config.yaml
d_model: 384
head_dim: 32
rope_base: 10000.0
beta1: 0.93
MLP neurons of a small language model. Each row is named by its layer, matrix (down: output weights) and neuron, and shows model dimensions 256-351. Each number is 500 + 50 x the weight over its row's rms, rounded and kept within 0 to 999. Numbers have three digits each.
A block is one neuron, or neurons of one layer that tend to fire together. After each block is what it responds to, as a language model described it from the Wikipedia text at the highest values.

L7.down105:510524484531531487549458548518475573459578504545533487537470552477508485528484462429496507509431525585454497509577518529563486409520619455538461450522578448521460514590460459470556603486502460473592479571492522470526549566422558450384432510504532451490481436528487407483455424461539498499
L7.down610:525528464519521512443390368474505574439454500520525532533429532473579540623469399488534522503523547427520529521493504545451501498435511560497560469526544550546406483458519480436552475617483503530484506544509470393457535538552440512494420492426572371513600513560587474480533472569550565522
L7.down683:502570543526493561445521514505507526565513471398480514549458506440502475524516543522399427515471563470478494555447510397525511426514472598584420586488473477519524467519491567565504487484495484548493596570537429490547510442459447466581527519486480510497492474472493466488484599423558465518
L7.down896:506481449662501480576513460517506527530600522495508483484543560507508409530487451541477427610481473613394551492460517489525459343498516537495408515548499458504627539524519450538529485533499497464554529602497572412511542465382552444456502519534497560517551554566481499515389572552467605415
Responds to: Adverb-completing word pieces

L16.down109:573432486479506571506524522465544483438406489418512540450461499505437491568499499496456544503499519457521538523458487479516508516592549522467532446498500385481498505570475423446463545532523434480415492489525431493379520489520452566517484495477523550473443552425407436486412414504526556491
L16.down111:505519394550432588571526480448483417456522350436420398537449468535408487428486448583611531460445511474482544527561481547630481455506529572524463483402435517508517464505484483463488502460470577462495488530482556553534512585586399561538556515435506560494510462533515528554516515437486434445
L16.down207:522528496417565493472454442501434475577419499527349449515601431493561559534447481521522489534368411455441543469509539617517544583441463531539489445534518487548524553502522452486448453504457525569556548491489509497529506597552490543393550460504515566460482481630479435522518494493415529565
L16.down468:485600504513434561526597551499433489422470449497397456528530537507535571513477468422493441466476523566482499572535576534408487478513556443429559492471440559554482481494482462524525504532514576583603525484557530486584483542439530473461537481470440522509388521541511461518514451516412507534
L16.down512:455399512493529372527532479488470478542427502559493525535533487550499480568513538572578530577551490565435582468536465589546412459455524487476543505534456480442527545465461495556440600513341525557460385576583477512454589446634434605463508564534545502479550483550567481535498453544532526504
L16.down577:456505575475495410483578498545484490495555513499451435502584510502451397485450492466586437559428568491404540514501542499403494555518506485528491415502466623527458506488520412489471524537499451563462555512487480505544510419464540452590480536463521493477504540518419436562532479469534518468
L16.down630:505467519528497555509521504446443465492611440478513468569543506579464432508440452537508468526478618506528475525609528443461557485527512512556400556511610494452553526497461551499522489523494540548468459459444462445468590471464579515491441433486456479482477471446506397552436456501470563491
L16.down644:458500503532556489550429577431444582473402520509467541515472579425486533494420527467585514486568563451483477565503373563389498483485448579508442418505553577475506490552499519519508433500424585495532488549576475488489580462498562471489493507416545453498503540527469570416506496587487550521
L16.down714:513495553534494489521479490521421480520482452528561408581557513528488462503533509565535525476461536460467634535384522557423483596504425576534437485504440606515534466466526464531519571477496500466524529541478410529567529559529474501587422531483465558535554492554460402450612485572547508538
L16.down788:502477545555434494471523510454548454479400487525472561498535470523477517444497453521455525464563540421496465526507447468458551493462463495545544526584514523497503485564610494513461418479493450477421502511551483480528504634614432490475512555397464435469439568502555466511598499540458519469
L16.down885:470523460428527601527513443462420599408493584552497537382502467635422468541458444555556452472457618570538492505475444496557479545568456540485492480505519525472492460487441489414532510493539570391527407530492480462507595481468571510504535510507527446459579512436506556490519468514525456644
L16.down984:435483467495513529576440584493446506559468498608567513456532514496565552511448411488493542523532451509479416421469501468576462476611474499508484481573494446434474523485466512497481522445427484579522554492489452442478414518578561486482525465468383536549437470490406492558622448466447477472
L16.down1098:489540594567501556450494478492539488483579417439435502582495490427483434566461532532507421520446447430568507512472509504431451511500428610571583457543455660489614546431497478491457591461493579507469460507482402485541499507470493490390508515399478405455487479538568508481542603672542439541
L16.down1164:501413565415432580432520486529453529490496496579461579562522443601504375487433552552463539428533521547474472455606492409531534495536487498420506476452481532537499608490463521452497425464491478470370478480501511421448470511512430549535532514426531493409385557470560456557500406480472525378
L16.down1195:501465458465464553509438394496442476588489463444503447531501623489586517502445447435486554484409611439549505489480511560416511624571527436565493490507561480531527506517452459502489506492499590491442555518565472435475531529449482521558473595464488532485463572536533452468489404484501432501
L16.down1317:479516349560524507431479449553497527513496489455500443449593478463512520438539467564518497527490450533463437385569496416513436492619460458555447404480444519609411445453536414451541488523420408516440474408466458535441481462447432443566567387554478475527503541527493502494430472522527461534
Responds to: Period and era names

L16.down26:431412476404430574513460487502573506501567595562554490549594477474550498455562505499475509532468532507576473561466540464537531547599554620518465599505512530491476449504450344454506481605433436475495551515515441475444371534598494474357481541539516568466510574517529488485429579438501548599
L16.down337:488453463382498482528578485554510444500566505411436504532526560578544658489507548542457452481518523515498467605500443479510551523453474544478506496473551480523575376351508523555496454511489496498421508462483466536496534533478480552420527461465439616554457480494506432511466454464469564509
L16.down373:433501515346481489501521508493499488483444517500537524585557558462551435473438478454488546422488526485492517537529500531481449442438442549462416487468499516499507469486476459398489527534535353618487534536458525601517454536537446493457468532481426521479406429489414468438419501484510520478
L16.down447:506446433491469511460500524437555478503523505525469506518484421525558445513544542390535597551484433476539443465486525475466418506490465436426477614522453538485509473468518526537504445467401466409458536467489559530539406474540590502496470444498471467466607474535452482480597544406502437472
L16.down532:513469480553467522422510576423554554513423443438591590431513395479584573473589537524465480551543416530583489486527512519474517453545415552553496499497655466532527523436436582483467426531586538531418453531531481444547522467492578561507594393514469574575443492582446473446576547533567547408
L16.down627:434470595528571490513540486493596497432367541465570490423514475483510503452534439494583464418562523482553524522436518484485455493580404490506492498460523378474470449514420575459501500508487429451545484473469521428519546510583442470421472482516521598491538557529567443471477545478547514507
L16.down675:446534505583452469532468489448461562499415593542578517551577483507526556477646489586524524598471446515553522538516544528512448498599616456557479577466544486468508461554545344579592456499493453489452618489452538423497428559564556583532497578509499515477421471528498532519515539436505451492
L16.down919:479576481454474525415452544476553600495499486401559486497570511467484404480597498475448494419495548527482583531621503462501530537589529450544474537479507516514540416475467446477491402576495496524472489582508527553481440515442508539428525527549508467436428572405346512464478536526538522518
L16.down934:504634503444562553593453469522448454562458568512437516551517443430413517502501509604478538453457554458444508516603468540409571563451546457507458583462549590493498495552430506572572512499428577543501430560435505577501479453553499431448588567499531553448458470606533469474561493529507585489
L16.down935:514472511472446463420569473501508488435493503491448426498463541534488567480546508506656502506462463476479563541482490566440520499522514502497476588532473524457501420436580436465592483494521436516469531457471484556348469524497530404481496448649511516519540530566462462477559483427546454544
L16.down942:479569391399530529541413485491539568521464529562487510485514421461418465491377419511472618526537562509598511436507435526546510435542446513467478571512472460481547504508433439537451466555510515517453502499474480533451458458455539498458492494537476452463551605523439439524564555551501517464
L16.down1060:479588457454425475405497461436523468509564466472469541451530495491519558545578580528519663418488501487446547510519489366543579477593469593477459569513579455492514382463425455542501468423544463444466573439442486512487484549426473619495473519496503431553468456527511401579583526470536537481
L16.down1069:474468468470450492479565468501568526513517557417473481535505524518592550536431565475470576454459528527485466536485467515499532444477447508563424489496449458547501477417482429492437533504503447556418553527486495541508483588433558516410514487468438528479480496585438478479487430501537424517
L16.down1086:499567473470490514502481510466388545565422518655455476467608531462523548549600486456481513513480583440500458573472480484516549541510505592508515587504519405513474502453406436559466500488458533420568506480499486427573535430564531542452519513484559452515466482483504426448478575492464537510
L16.down1230:450535477486392639484516496486464529536482483485584548494508500414533519551539532494500524480480536480416448512498461620465527449480515429519509435601464534540467491435497577573549478472461497564428483384542566544490469532437525499535459502482480607555544533457473495484498455360439495442
L16.down1328:412573508477561474635573581555607475535552547496539506601561467529521492421365496480501545400564591483489513430548446438436483518533430535449562434485565515471493525557469572434477516465555542390418484539519472497495570521461392477526514448598381561512448537476524537517533542522486510621
Responds to: Repeated-name continuation tokens

L7.down36:524471516610389558449497556555430513541498442514479559464483442453569524442519617421499558487568518472540529494492526481479477494563499386548492550501477449591480562598586491488510527451500468511546483469531517496443469521549501423552487468509507521512445504568485597479409513460445500494
L7.down158:447531549615532465429524530463525442574527514463473479452515381486424571519537468489523508568511546506552520434561577493518506481547553364547473550456443549526456532528488515548535490486540504453460513453548534573527465477541556534565524545489508470521494482556509526404478382548407444448
L7.down643:527509511543477507480556473462407604450539501515463597437488451462436619456570500428478499464482547506542502540477513416577475536537546427537506496454561445476477427467430600488492475461574530455523566571457614540560603461626494473540488497502473461484460488486481486494447415558483418430
L7.down1082:534489560511517464376517514494509459446480493470458564532630503446413488579546480494541448426459452512599537393516487483492464479423506505435526449513566488539452531529580478549538472560456469496480468562562515526448512512534547522530500522530515499488459543469632501493486510490584468490
Responds to: Word-start fragment tokens

L11.down485:503495437396423505516441488529486538521474485514455453602481492485427564417493490495390565490485538516537539420525495573483518559469506481510475521572549502536453477536503479405633536485494516457584419506478486446498448564446511508604525477515504435483461483439562479501533499476450583449
Responds to: Space before date numbers

L11.down38:471454457614476491537463492505480508515371532505458447515483510487475506507461534513501534505573515478480480538564547445595450507409542479460535506530469572499455504422534477448468562580604547443454481587538491511483448474523446540462533402575420409590512518512529464463489493456493507502
Responds to: Word-final subword completions

L16.down20:415489557482439561488503488481513479419567440583487547431471503644537462542544612408515548545421531596423509527422516523480603508564458587455444442463536514520526499532513588560553422492454519474499419482540503560576465545462502556442517504520535541395502465456539436555493401455481418504
L16.down103:495422518379473527509501422523427467472452425534473461462592510585476555506503519513488478523457530466432500488523531502522542448464385409501483545557485525519400563503492475534583458475543474575540571454507463603428499446499504514487454514528413526524572521505496465529541460481523499476
L16.down179:517498577500481569507503564571497484499589507486513478479458524444525540357509474453491498500602442475508554500429506512519480411538584482591505574546512488501478471539441441508514469537454564532501477562548549575474548548547508554400455484455516447506492474548475476514490385490566451557
L16.down247:490516477541448670505489488553487428465589464478496552502470543404464529557561511500540526455464493578537442477451438585545475515481473534518481536450517459462499448506560531527476496493408424409494462496486507534492494494524552439536554642547570430608447486510433521518484546363510422484
L16.down248:514402502366421531428428462575492557440468488498512438452463513414408558506441476455560480550558558443522541534499394499559449453556457500609552509585492517474469493541539461451513420487483499405460488480403465584516476496456466504468516514446493477626487518583443488626511476519609520488
L16.down268:476506510544581441349530569561514489543449450540421520472501444458490443466577565480414502536502357522559575523526462413488488442567519544551534452546474504480531501596440510450541551508475477581601499444475506448456496488455491528488565513564508573563499503533393441496495537489543472459
L16.down418:572549476535480559445544517472495505416554454438478484432511490534548457550481463531558481458529549504507385537453489434457518492476618590481496473535498492456450526551432514544516342575515496517510498474500540453528604405523458600395537518357428521472481508645475477469516500547526494490
L16.down449:470440444408533490498572441492621461520470468491476465600465537501606517455412446516589434543472449541436446574550513506418529558500410518540597458537509555489476587488536448426482527492577388521424614455496466445506515515495487480479520517505474426412393446527512523564529478489498430548
L16.down484:490509464511470437515583442470527586526441514530549436599473479552552521526409565459528485527560616501564488485527451573548453477528489480464517468392521528457506562567567484528535452481562451508526444511579496532505457487533539511412563520543492553520477552442483491485533541515580461509
L16.down736:474537528539517395570563461513481510528487475480516531480480522513468472605507530589614489446558385441527539499584478522506435496518527563492459477508438418533540618476467406513514483509518600525438455534556447527533563484533510450594471462529504413437472523581556442440515514433490547516
L16.down786:367512582532544410472501463508404472438546561535539560509476500446522526405486518539508494564514482560434433489528537496531439475587540424519439514498453448568502484438526559573490462549518521529508483448510512472426472603535545519441444609500586496512457375505572516385493479458482420523
L16.down897:439561449601436498398464560514483464468544477552614468565559468364488448486490507609488594596451440545344536577507454508483548525475472554475482566487511589478524575487569528466500505490486539511475463456467516539544552506487550498509403590533483431519486484516378452478415528407496465401
L16.down1017:481428495627402465528460453552504531465528463553606539556481453407498462470464593460522536511514476485451532612453560597461491464509503447485470541510399563467496568491521467508523495509499510460506485545488499478529549416473490438512481531573401457535549539577509498513506640477507505446
L16.down1102:498480508496457586490489468520492519553486441473524573503534510532405552445382571580465498531533533488465463497448473503461539454522485438415508533612581516490571474472527508475508453514442503473439489496455455490570544611479493459507512442551472507484495364595464478550445563488440562466
L16.down1123:511500529481462455491514488490478589428582513519535513597468458427515517396496428567551437615463470512525466477515508412469553467507436462524605508526499522556508388463523567452511494602367502534469509547626574447468450553467498567474476510570504552552528590488446569534447465481459436561
L16.down1248:450529558603460475408536428477451388509468581425505552504566569445524578494404472468505485467525558544528558515547476478512574507444476510435466449460461502568491492508590536462539462471442500525531553494494484491550547523559408474485512509514521489422453576451579480396547518493498515571
Responds to: Auxiliaries and clause connectives

L11.down25:463479447540513438465492379513480477586519507505408472503490538507475482551473534476505437555477467465462491477447434502582445503398524510549468517505470550633378489435575498581528507608490457493399494599438550484534522593407487485533473516408444465539528430439503497492509469494514367447
Responds to: Place and status relation words

L16.down68:499515487471487539571537423606502520459509463536570632514503454462551483522576459501470558508547479447498492468530615493577423517554425563501418540542478586530563413468467546468528404482542578504488534497575583559570571390616535490551465508533443482443603502442584423492437515505517540440
L16.down202:492581506427545550456637500603524475542539576519554534502443590488422471546446441494489482536580530524489541555331468500577572512511434485605437506526501485490466553548508554503472472433460586487486412467490488499480577413518587396458472505526528508468459415551542570519521519511504464419
L16.down257:579452477468493464487413401523529482447569463496513467502414536396494507516509453503510536511549475601397488462478602548510459547420464495532483521517482521545360486419651571465484479516543487417496385562511554500459531590408582524489426503469551488463386506559509440596528517539498465526
L16.down269:499464556591538554515520428478477587458534519536482476506382497477535510512446490479500496396493636502510516462580536551596434587560511491502543551598506529484568493510430541521481461518617461466505562481524580515504471459557524573529529492450474465523487450518447473528408557553498443445
L16.down309:497484518446367488598505534502464527457452485475492532452522431461471468536504458457395587572504595485524503606443521467438532437608417493604480592432512420403500414561498434463526531500476499527520513526602420420453436531491468425437519511460498491556527468557499479513433542491514444553
L16.down385:615533468630473501449526485474436432550470487502474523457533485475478497472530496554568549481436575581463590501426438446542392419497527480407545511501534529595527573544506538513421492447588529448539514530519457517487444447501526484518423391488459482472487511477502520495582457475564412442
L16.down470:583469556481522507521457486492536469504531501616524469498424501502513469493511620382426445514488586555486431500567537470620504472458416495537489449484577585525480579490418512566516502506506433530462419506496478513436467602495524591524503498490456537544429545546495561589514476533489415533
L16.down522:562536452529546499393472516439542474526505373478457542449472464564489449444506475586421529425448480458529514524449585499525533484497617483484554573557516515540515532469442482378392514427453541477492570603474594404530492465450486455493531595548490483441348506497498444472466447475539418524
L16.down530:451426439471486436437522499514424597539532491586518532481400542509496526502395553548448530556544496539548517542431501523491458519520551558490364552478501481382470502473480525514558504394494542499493463500531531504517404512411449591474510517503472501569461570525477435498462464538569570509
L16.down616:518492513529454528553491469462580553426413528489533464576497544484417523482482435536514559478513492558432490502559474496450437627501445556502511560488538463556490543419503518486546561491476454511426520440568482469535562461448462420497444477535558502498523488457432496500522444482539517527
L16.down782:572518462554514406500484502549599564506543490576507487402599511438467550510480455554472583579505470473529522499509509479540473562522539513563437470426434504523521508483504582520489462556450566483518535523523465443549549450499536485490451431453448525527498512565518459567549426403562533446
L16.down882:453419581496521505526527522497473437583605590517507472430464470590546483506488438478455519559416545454532520475556444496481490454545471461484528451473450549482592514516444536480568457512529545461525483517487522509509504477376607487476519467535549414530450458528475426511344483387478599514
L16.down899:480424497414499556485584456417520477471497600466501481463450525471518540603527580457486501526596556484486535467508533459541530499529513516488466510459486499436507552475449499516412463505455501547513358495485514472488468513474440532480448635471429480476539503595570557506478581595570518549
L16.down939:517477500514467537449565505508542476449552481556508472440446489531482444582516481585483478425498545495554465475498472510489476527482477542627565500426617525554449456474392462528480542499517509502502478529587520482513559496535438485541424537447447478387452509619557482495502419513583477506
L16.down941:463530499454494508512467520465524509516476494452516518544418513507527549463522542485485463480428515417549568589380485537567475555459474508628491459557480538495575532495604571452538446570561574514438542562528437489507467491468445511459458529427540601417566459502398507492582512527481597419
L16.down1173:482546525394460447499575565531507504511498547465532492529524455494558500491476533614510451447492521473417482495498550458471528524501518478472512444632550499527488486557535535558496518486480487561516461494425446567485525527419496540470420477557503510512582561544567432478503506447489477496
Responds to: Initial vowel letter tokens

L16.down93:494516544523438510533417512513512544488438539482501480510643477545545439386440456510466532504504442452497459576497462520469424542528469465434603630483494552405490524477512513541499555533448551511459600430494456597543420484481543559561457477491531496493540550619516492438502480506567593480
L16.down181:415521468483506538513543463439525425450522476410577470479488526588548508537504511570561487420500470633504536516574475452452569534472396483545479511503461550460515483529512525460509495515532501536497550458400527497342563527469526462560504504531511440476534498511481521485554487521513453448
L16.down206:485509406447605531459579426545536457433547482462420522447428512531557587544485532465519427432448487466542553534523482417481442579536513593462479471568523424566539516501491539513521520565493622427373478447545505607533487447451583505479453518506477590452497453487495486463539561437413474576
L16.down284:507520508499535490451552467526498513480565500494605540487435516492530550456433465549535463526528577601395447507529515554495538472422535490435504441439541462391512509516519468584466464551552525454475519467539588443427569473426505561535519540448510509539528500483524469460449429549491480372
L16.down298:522470474462460460570490441522482569350469532521520463584473540468530498517545552457549416535561530497459470459470540626470399477523522577525518431487452477541417516473477409543498501517518532520434530581538525556392603397445457617497469526472546448432518537465472564545515348537487430525
L16.down304:478482470442469521430573557562545571420532516406536463525472423518509489515539473485526483478429558484516455510465437486558532495498578533556452500501469510391555471550424393430572511484498501480527478477488466430541461478553473618474522435462452532523462499521501561498500573475527545434
L16.down365:446532525556382585483414508549573435591511499536516494594487553452462505420555482563463435491565548485501530528485461559532460555483521372537481469483512499507426501588475541527513525420455437492541557534483553536487548485515561557443544583447452381486616613523504550524572413544584533505
L16.down689:425552520498590422513515510544597482538490534504525533540505595614515498484443473473459461487540547505494589470518439401456504535441530461491455519440535546503559648499453434443507522543618594457544501580488527413502500557538535470432552566474616475456468508481527467505539495477543557458
L16.down726:473559453426491474496497509474488492469543483536554513516435525554511516509516465480517453451422550484428553469538484439428445466562418497459408492488467517440506448560496484388562468484353488474539516474415486525515551496559590474493558409513534423547466486404503497463511495477487519470
L16.down763:497552485552452611521501560474559403538492497435474552563586449485478484493452497535533462455527537567524487528470518518515589478416485514551474386504417444523555492449575446590473520458505552467562519512456514473497369388398563460443649462523499508434488487465478499456454587548459430498
L16.down777:513511623471444417506499433464443489478524517449434518501410474484526591445517538534540288521607450520493496394519472500492473523510411474545577537496486523527528461397422462451493431479552458470543476501616511635496558448434485555555497506480432489538534542467490458495478453480453511452
L16.down865:499421554445465502491454523525482507546520532482478461572464525507507498547473428514498486494489504566484469427546509543494473513510453528532494453458479471387495460448442540499431519415530542419535553492547478482466469441600535505477466486517464513488415580459486561526552514622474504533
L16.down914:497543472513405516465516564421517538473515477523569462547542473462497424547447497469542514421567462456590505364531438431522448449505462443538491459592446454475476522625505590643432440486515485408479488492524449527501590556544500518434525624386422538378474495493482400559483488537513430454
L16.down1090:510532431435450434554477536497464581471484521513480505592453526497522647459525552511443513527474552564550455475509527488455482538497520555510396495491485436485462549525504581443523522519584506471496537538457470456460540494578475413527438364450421383497497462404482542495418423435483448500
L16.down1177:484534441495394478506451391442382455401584493415471490501448532492416535573571486488424456534529458466587444443489476513549477558427480594436510483462490451472551394466552495557515429519446504527411472533582568567464550431513433533473524460498608551551436521457521537466504415413496567501
L16.down1269:460535536491407519515574486458449467478424471538489541594411505594538467547508487400532498540515500413566472486450622557467483493469482464468502489455469487504504506496481441446480489467519522520593426457478456482523570575466476490574618578498510642497420468435477493580460530443544518489
Responds to: Location phrase continuation

L7.down137:461566542653483535472505527522574479508435484449474457463562506634615453546522551495575594553522429510501509465530513512507560472455417556521483461505552471483526505571495457449515523504466463515445566548471537547539487580485555547494585516487489508492449469527454455540541490485533487515
L7.down710:579499531518503525453515454453501570548489483492547495477489498443503482552518452531541517496545468487518514497525525470473509516574473475465421522492420443549611483434478421527553524538505516506588543498539516536504469467581514539472468516532481487433618545571434491452523481545542472467
L7.down1064:506525556490452480456511467510506497464476506536522382483437533588544606445517474524594450513438568487493520466541531523527490405476440523462451553524483545472495602534512543510466558623478481525523575516573551519528479601529456354524560501512470531495506462472462427458520625462524464464
L7.down1219:483536526518492480517481493446464484438454521495600469366487542459461538406361423486458455510544488429505448546447474466494484461489520455441441527470511465550499491532447438441555358528542491473456556456503349573534520508588428499617442541576529504523520431505491376493443535442401600481
Responds to: Life-date range separators

L7.down1125:521315487476558457424491421494510480570474497508473481584456458484414450473471460516503531403511464506585513484464390526456545517368504512399501449545462499522460419453550560456478384471535528481428509457498520477432572532573483466522484451498622478479422497507569544590499555444585465454
L7.down1191:551541473459434457549388387542598541532531489564532588551457505561479463471546554483435508528520435501503484600533465518550434549509437548414498479548448475545506482510478471555510435527487523475562419472607515513542453501503548493504524533529558492514559392601508561478578532469471429479
L7.down1247:575571584468495469535519422530438492558546473613553474526521588458437567461591512455561497471463489497475538498485532536493513602450469534562457518540481435454476443441468421517503469474540503492432421485533485526513600477483578544519499516532467459507476412532525500499550509462539516492
L7.down1302:417488530479508444635448463530492519530485478533477413570450534510495481500657485483552585545423501522540456586529465474474493426503500504468495560492571535525524368516525519529460575505500491522525476463479518497534522405515421544415420425483541408531503507540426575603374491451548498507
Responds to: Early word-fragment pieces

L7.down112:555490522657527469567562516509471464543495573476537523604492547486492465529496496494544583503489480552540521536501509468503530525472433439461509524553508496539450578538524446432484478545410536400486547439508514496496478448507400534409536468534532593499594480612477456461483430463519441495
L7.down572:531494624521522547521624394371481543554431576513397574486459492510499476461570517421589529591420509484487602491489485468499463537529476474509541447358487517471515422435496561572537628626559413491490514479488414522577449474577513569444628496485528483449572500441393551553543486531535530493
L7.down714:513437475571505465517503577465416533483469446518549490576510510503470545500586462533580541519462549538487464413429481405567467489473506457488519431482438426481566470523462478506454528487527458522470480353547486537488551506392489440475465427505455509515610496460487457524490454573458568459
L7.down785:586471484504457424449582511476362494586519453570539511477487559467549562498462507507500384545549547528426520565463421439405509609525516545487569470497373486488464484564519577505472415446580408546498449491557439460424421453466418551513543520357472585519453507480505554510560456490531538426
Responds to: World/National/State in names

L7.down165:473451476567512511577549533478437479568521476516516540508592551478401476540462467470487512515479532505536441396595524433578550460483523510522595606557529433438410395475471538568472477498520473370502491504500552368424443571467449439508443415528458460559535506542491500485509506488448472471
L7.down219:527611442465481471508511451461587580435525581512536501565601472527443560570539439486459518408600524508532581571478435470503550510483600443438507443453501526510429506491419497508466485602458441609463518476485523441450512409487583469437458573451470550523580557516559423479477506498513498502
L7.down240:522443470549585488585546405443552494405459547436521548436482536562498458519512444477428458522519565504575439503409521502538536493435483486508493526563526462555491468353531450401434523525429517561547522478492523471410422432436392584440469467484537481536537483435558489521450444465500568417
L7.down293:452530476461496538588472524461512390540508486637541583542522489407526621427530615505569508581412511528525459572473436528523475410528484498528426527517447547614430550457569514582515549448549386508506447601534576446502413582476479574377450558525555483497441465538481493527446474504471432496
Responds to: Opening quotes, perfect auxiliaries

L11.down905:478469429513576491432470568510494500531493548574519567476569530522604485530480477533493567560578504436498566487438442527460506465447493454557473438551554514452523544538539534418465491452503590432577482564553610516460400436506478473488464563479453512525535442524418333559514555486524461455
Responds to: Word-piece completions and clause breaks

L16.down47:482476561399469508463564506405500503538447475566505523473481574512524392508509535494539539487537525515497444581517445511531463495537473404554558389414482492460458460509498517582511498477444563503529492555546495449476517512456455580498532543519546452497564473493441515508478530505489432518
L16.down523:511478514551492519475506470556450540536522485463594439527492532553499500514448488524475461489510448583499496524418436398474441411418426570467485507501474459515510529546474411564582418468531486440527464523481433490546484571562546508496456481480516509463554495498500536493604581486506499426
L16.down542:535565487696445507508510498456583460423507448471513518489519498468560513539489480546501585451468470437493446502494511454417515535484498532457575546492494479501468466398478522509490529478475509467497546585501504496487506446498494526516478534589534489450511639487508536434554573486521468456
L16.down550:462577544505521546536536530377462551459500442518507452477533475554505451442487541484481469475453512483504492597485541516477537485510550504510500595414448505534438577555422494473550456393472432477485527484513546519477501484481485470522544328477502535472553533469474550454427594519542548511
L16.down596:449570434518489586502394454517512527469508498540554505552533473485558518503430492457459409494501617552543435527520577538528514582507488469441563455466520438521481566615475524501457544467325544548484553463547577456445503561514542541492543457517506527574444493541491497555462451344449507489
L16.down653:544546499495500422596518482511514495448453512544445449521472463500534512473442505476471420474485692577494484420444534526540427515517531479458502512468532441540585507402513484528521496458462502484484480541565610579482529455524523430599541512439453466454414503515514484481551521548547455524
L16.down795:484516535532466502501564504546595505488525539558470451447489395512560508515506483552593539378548482588492424583456457473523428460534557541518457540518465496458484520434467464512464500453568537462562498449402482487607514448462567481514569575526530489435512500517597600451469427518578536520
L16.down800:562439478421445557491529556528527451596539449527562415489498508442520458500516503539493409485453461582576498540439535442468452426431532446483512514556489523548475490434448416637539482491460536513474520561494477480545443567446530516446401486437541356616485508584576491445437485507513501455
L16.down832:426522503428459536527481489507530584404402495498498466493462453504488456529522510521414499518494507501498549462432473487494472477509497449452599481454454611476607493472499458443493501412449537524555601508429551506502494548435515488439579495502558406462513581521490523516509539489453498540
L16.down853:456546560557524460513511431518475516541617510564488433505434434486445515447489504463493509517478530519421548438501484404525376552518423458500541470424486478570543460493549540495485579525538475547477468545489513437514503583518563449422566590598455546477514465509514444552458494457540494412
L16.down871:477451522404513492568565462429489414371549528485490518599470499490377387483490471516435526612502429505466520461482462462594410561441514524519381462497510583510518497496480405490475420627496441506472473501514495526376594569477569559466459580556523479539589562527514465421496517509558542500
L16.down1025:429510478679514397473567618545565491505627558552469481466569510548458516441518588475422497494450553502592563536437453425519432469486517493483559531452510480522566489495502489534512540506454552504484518477522579497461540446496526455549466525511477540447602456517496540520496568407505579460
L16.down1070:564605409529563560524558509530507531568521489471465467543497435574486535470529441523432458421464560481441550497466510449431592568545460589555512498481607540537453516509535482418545468513515559484601530566495573495594551495469532531457508467473541488534539485450520433510435491471565505549
L16.down1225:432410556548472456481526551468530509511448428530519514490517438405431570461567501488456506529575553535523514509474562453545635526354527414525525465505580547430523569503493488514545505616614557394515489451446528542436421537536462538462466500424530530507528445437493401403471501467552402477
L16.down1305:589501433440462512463549498452467538463526553448543585548476597527505459420580465633536472496500584446518475451486488417590570561446512482422571488390473493474494520417529479446463557523554547569368490569538502516472487440432460541478529551605501439542419596475588486506494462500486514542
L16.down1342:372445457501474542536611520489533440430418548532458557452532533561490483530496491520419506571482482457452495454435472593465456515458415441501443486516523570467597440572576464533532476439514520454513469489512435402451425490481524453517514466471510508562551463614531551506514450601569451539
Responds to: Predicate linking words